Weights of a small GPT-style language model, trained from scratch on English Wikipedia: rotary positions.
MLP neurons of a small language model. Each row is named by its layer, matrix (down: output weights) and neuron, and shows model dimensions 128-255. Each number is 128 + 32 x the weight over its row's rms, rounded and kept within 0 to 255. Numbers have three digits each.
Before each neuron's rows is what it responds to, as a language model described it from the Wikipedia text at the highest values.

Description: Verb or preposition right after a person's name or pronoun in career narratives, just before the role, club or team, e.g. made, became, signed with, joined, plays as.
L2.down632:140109092100110118123140099157136122150101049180155082135108132144142142136159133126091074134150128110157201142140166084093184178125142149108127148107136155087095082135061097101108096078155188147149181187133127172116091089078145079125086119124134117142143137112144174089130125096091125128121135129129121141126135096122107166116091140119144125132167185135079092136111167112088183147183

Description: Words that open a new event clause in biographical or sports narratives, mostly after, where and in (left the club after, joined…, where he), plus word-initial fragments such as sc(oring) and ch(airman).
L5.down771:158164073114124158157165156138174137146105085058201099132125172137080096119164124106136134106117090113184139131103064127122128162123162122082125096083119138130101104149084081122135176060125122136099085089160131191127136166106153124162133163150112130106128159121134106188180126134083127087104148180158115189079169112164083074131148157093115151093129163140081218110143079145123141167068

Description: Closing pieces of split words (Elev-ation, deb-ut, Releg-ation, approx-im-ately) and time nouns (year, season, term) in sports bios, tables and place infoboxes.
L4.down403:142113151141086107132076124107135134057102109175129119137153085132184167159125157095173195096173187203122127154167139123133171148168131097120119126098157140086168156171128110160138157132171151068199116136130084156153152129090119121132156150132107174084139160104214074174157141191107103120155133158165155144130161134138110147174094130139142185120127140127160142127096151154098128180097

Description: Second word-piece of a word split after one or two opening letters, such as enn in t-enn-is, age in aver-age, ear in g-ear-box.
L4.down1001:096134146070162083149167144131113136141072200106171183115095085128102183089131147122163139114137150159169171147145078180211106145103165092075136141107110164093134126125107069105157134155085172068140148153097108117174130152150118105121152122117141105097141149188185105127125146114077163158144102173132208153147166105155170089131144196116142143157133111133138089124083085134068208093156

Description: Second or later subword pieces that finish a label in infoboxes and tables before a colon or pipe, such as Dens-ity, Major-ity, L-ength, Total v-otes, go-als; also word-completing pieces like T-om, d-omain, I-reland, Mont-real.
L5.down625:129202158081076048127138160120168061157105112097170140100158118130152078110163154129129082086123154116133131126138109096137102124129096129140172140099148191122143204128136134167108073102166100105060131139160099107163107156089071095154105121145131146125151165187199143144168133176029166093145120149152097096078148144115110116113168142085097182137144149164152152152132129140127125142163

Description: Second word piece of a word split after a lone initial letter, mostly c or C, such as c-ross, C-ork, Mosc-ow, d-on(ated).
L2.down190:118103146137150146162102174132094043143095077130110053070155119156118099160148178088151189120124106098100134100113162063169132155152117123184098108167112108103146157081070155127144172150151137171128128122120163154065179120143118162062118094103142187168169128143125141162146155108100153134165128155152093094174162108121106102149072174176116086099090129150139084145104130126123115093103

Description: Non-initial subword pieces inside multi-token words, mostly personal names in lists and tables, such as Edd-y, Mood-y, Beat-ric-e, Connect-ic-ut.
L4.down665:159178143131165146169137088067095122110103168103152104115160129145110115085097118054078166143105134051097148119116134038103093162138136125088120173204080169123119129132141087117206095139133100155172112145171135062151126171124130163206153094099070108153149106119156107129129147107106142138165115096045126092118136126113100153084079127117093180160145172131099120153180142181114119129137

Description: The second word piece of a word split after a single opening letter, mostly after l (l-ive, l-if-etime, l-if-toff), also in names (K-umar, Kr-upp).
L5.down709:141136121139147057073132237168159149119165180089157092085131115074163105072138117179123088121104120113108126122116111136125124160090125086161074093168071105121112152069198150165141169129134123159122156128109136131112147115130093120096140150103061082157095128100124176109100146117109145104161098127064107151071155099111154095130119169206133105090105122092142129168116179108166110122093

Description: Second or later word pieces that finish a word after a short opening piece like s, B, Se, as in s-ons, B-ondsman, Se-ason, ill-ustrate.
L2.down969:150162138073199182135085114153152101074087191114113039134089122102099146048130133144157118118143134121141095151079135048121101125115139155091091112173089149109091150081164121118159127123179082128067068188135106169041160181140110126177112161113133060158073177112131070133111106168172124123101134121118097172075140093157169151127148114071115076073160160105081177122143091066129130158139

Description: Opening == or === marks of a wiki section heading at the start of a line after a blank line, e.g. ==Career==, ===Game 4===; occasionally mid-word pieces like emb, d, pt.
L4.down495:127134097132172156094124152152092129178091113076107095119169161150123159164159098127083156145166139146128088147186168150096128169134139137209153108125138156129129148137170138158137136142138167184106066143182111124130143137134167136158095146108100088165057136123112200066151145135131061154161165145068139126131096099090139098106139134169117134174095167060127103134110134101167084120134

Description: Short mid-word pieces inside longer words and names, such as um in Assumption, ak in Slovakia, ill in Penicillin, plus wiki heading markers in sports bios.
L2.down690:104120079141159159127112157234215099139122104120087148072153145055170148178156152112045200110132124150054129136117061149139169154112080116119092131101148173138102159107146131149116107175140128148110115158144104193090139038132189193156160157126130158197070209114178118161120125083098127139105133168134153148153140135146115124137089161125113092098091116145136096096110153155081136166154

Description: Final or middle subword pieces that finish a split word, often names, such as Rober|t, Philadel|ph|ia, resid|ents, Veter|ans, Prov|ost.
L5.down595:140178138112135171169177135115193109076086103118058123124160143128060150094101179119097154101111193130116122100104114137164185120128101150147083137122142106132075119148183122098116121158103087133124165144152141176093129155111118114106132148112179179092160124122105164186124124187163173122127179140170151081145117118168150125125160129147144146141172132119125101086109129095164159104091

Description: Word pieces right after the first part of a word or compound, mostly hyphens as in low-income, long-term, top-level, plus inner pieces like Rep-ubl-ican.
L4.down879:127151159147095219086160111100126102163172109145138219110160143148071095174189126122137129156087103135073113140065119138131150127152088128161125117122152124112076137118161098120127152170178110130107141078115135074124145117143141130127128101128181131053132089176072084096114111108136137174120189152117107127138123115151130195143091065146165117099126109139094147165222139120122066176121

Description: Mostly the hyphen joining parts of compound words like in-game, cross-platform, built-in, re-election; also mid-word pieces and prepositions continuing a phrase (through, in, with).
L5.down414:085110144090144163093096152127175104165178128116109148153147145097135109157093114186058099165141097146106164127158147128092172076182172166113098122138118083124119102122145158051144173142180066165142078087114140184154157157079149164110054135117138121137099146111109151105050129085178150116109122101096138137088123123157202111080158145086110148083136165137062122141090139141114102129078

Description: First pieces of words split into several tokens, often capitalized names or terms, such as Ind-ustrial/Ind-onesia, May-fl-ower, var-ious, Class-ical.
L2.down940:164121113117117094086191105153110146183166141093130098130127140095117068125162127154158154083108161100158053147136135189150107114148114133183187124118166111116144083118165125158180117075090106157166203126176136140126086091144115119135159128088113173158154184176148165073122143122107110152088148093122141101171131084157169110144087112076098167085127101173131147126123084145163068111186

Description: Second word-piece right after an initial c/C, as in c-ust-ody, c-it-adel, c-ou-rier; also modal verbs before "be" (might, can, may).
L4.down210:141132154125106174138105148119202174152158145122144160140121150175183054118134044138124162072192128068097113050163133109120093132126145148147120143093063187111143089156078055133030102129119074092098147139091147167149178128107063130115108148148137137115118145099137147130114131131127139112124130103171110081095120173151133104156105114095159103149100137109146157168154115158153196085139

Description: Word-piece tokens in the middle or end of a split word, often names in lists or tables: Rep-ubl-ican, Narrag-ans-ett, dis-ab-ilities.
L2.down832:102133078116144128201148180128133118093121179083156137137113115120122131186150129074151130088198161102100127089114171092108067157136142089148141173123143155134110139152110143089069115064158130093143139085140117040104174126135101143105098170140091093129142166148135150142121099154093095153121127123120072152153152161170083089166157114184130119149153119126134164101091153136086103084105

Description: Final subword pieces that complete a split word, strongest on ording in According/according to, also ation, ess, ment, plural s.
L2.down989:158165062095088094114072147114101173072154168131080163121167080165100188128114204113149151139082088170110125104127076083097152153185145110113108130111055181141093119095086122117096154080110093109088111184147115121143140131091164126115147139081138220109180100172113120155142110132156141135112115199134156118157127155110128105103161111143138133113123155127140126167120173106155116121165

Description: Word-final subword pieces that complete a multi-token word, mostly names and places, e.g. Dund-ee, Lar-ry, Sund-own, D-art-ford.
L2.down272:199068150193122151099118104163102081146136150133134154181076144125134148131119046105163145142133138092144128119046123106154076047155111152127101107112101142125127147176106103199123190126144212153085161170111145126088043157118115150127156094178198137118114151090126166168154171105147143129135124085166127141163158089101121135099102071128090145130098110196091110146165135081138118112162

Description: Non-initial word pieces inside a partly spelled word, like graff-it-i, part-ic-ularly, insp-ired, and hyphens within compounds like lock-up, NF-kappaB.
L2.down748:074123126119118130123127146134093099151085171163094185140148077124095144147108190113078143155104174099136100108136124091105125124156150134104115122137088089123153131154124114118073205128172097096115074210172087110095086108075147147073167166142129069149111150127092158141143159097092117181143098128122062099096125117194137131143155132072186084121158152104125127126156121123131177102149

Description: The second word piece of a word split after a short opening fragment like c, gr, M, or p, as in gr-and-father, c-ust-ody, p-hy-sical.
L5.down138:150098087133130138105138135121158150165071051087102107129095145077122087130118114112098113132106105057147166053189114123128141173076126104154197085125152132191155131086155101155178066119150103118100134121132106141105094157119122132155163100132224097122146153053144168136146137152141105099174117100071160072085161111117127122151141122098118097154129142163211197124111125166086191061130

Description: Second subword piece after a word's opening letters, such as ro in Production, ec in speculative, age in page; sometimes the after verbs.
L4.down570:112143136161124192105144103113134100135134105110090098124111103152152175130124175047116120175150077132102163088122153109123121134101102167131137159106111104132106133113135123113149118103107078103163115143159074083177173122124143139131105135146207191155148144165173108197124136108144124129141134141103172170130154196118133108127144140115131163150119121107130158142179080109201133117076

Description: Second word piece completing a common word split after a lone initial consonant, esp. m/p/f: m|ap, p|ric|e, f|ield|s, m|atch.
L2.down250:094137098116133129048116085143105101166105159152130125161077098063127102145089141107118128121184170107145091114062177119142139091174176128111104157136096181146168171132086158201136170111117128151097135152104104092172128098093164138113146159205147111071072093083178109154116139132056135137114159131140201170119157087085106122155139163101180183151191115119146170112116156124137091130074

Description: Word-initial pieces, especially Pre (Premier, Preceded, Previous), starting list or table entries; also "the" after "in" in prose.
L4.down1008:190155191070122155097133176117124165116141104127140092141112126116117122185099133134161155102188103145144148101125127117113140121131121146108114061117149125103136153150128163145062111097107138095132126151188119158130132079198145180122181086114111092105052212131109121129151151153139100154112154136151147165161134138169078174160133103120099093116118112107164165095131156122098115089132

Description: Word pieces right after a lone initial letter (t-ied, G-aw, J-aw, T-it, van G-og), plus the verb took/takes/taking.
L2.down623:134162137122151107121154146093155166135128134113110190103165085097175155177096126088109184155104127097117122199124023159138143130110144150127142096158129093134134148145092123119144133137185080164099127155129122069147080133123133169131175170152089098102105110096098141139120152076128099163137110137085093149120104120185130148120165127149207138199156169096124155157146103116135163103190

Description: Second word-piece completing a split word, most often "old" after g or h (gold medal, holds a score), also year, highly, first.
L5.down499:102144160101166060130156177175106113151095108197118119083204094134165129150165163163125091121136082108187152165117086137097078132098142155112109146087150155089137098101106175109113124087122091147101151126108155116038148154131164133175108148174173104176085062177074077092092102074131126135077136141100095112189132152133105090145118126142115115146089077133168140159125127101136121147069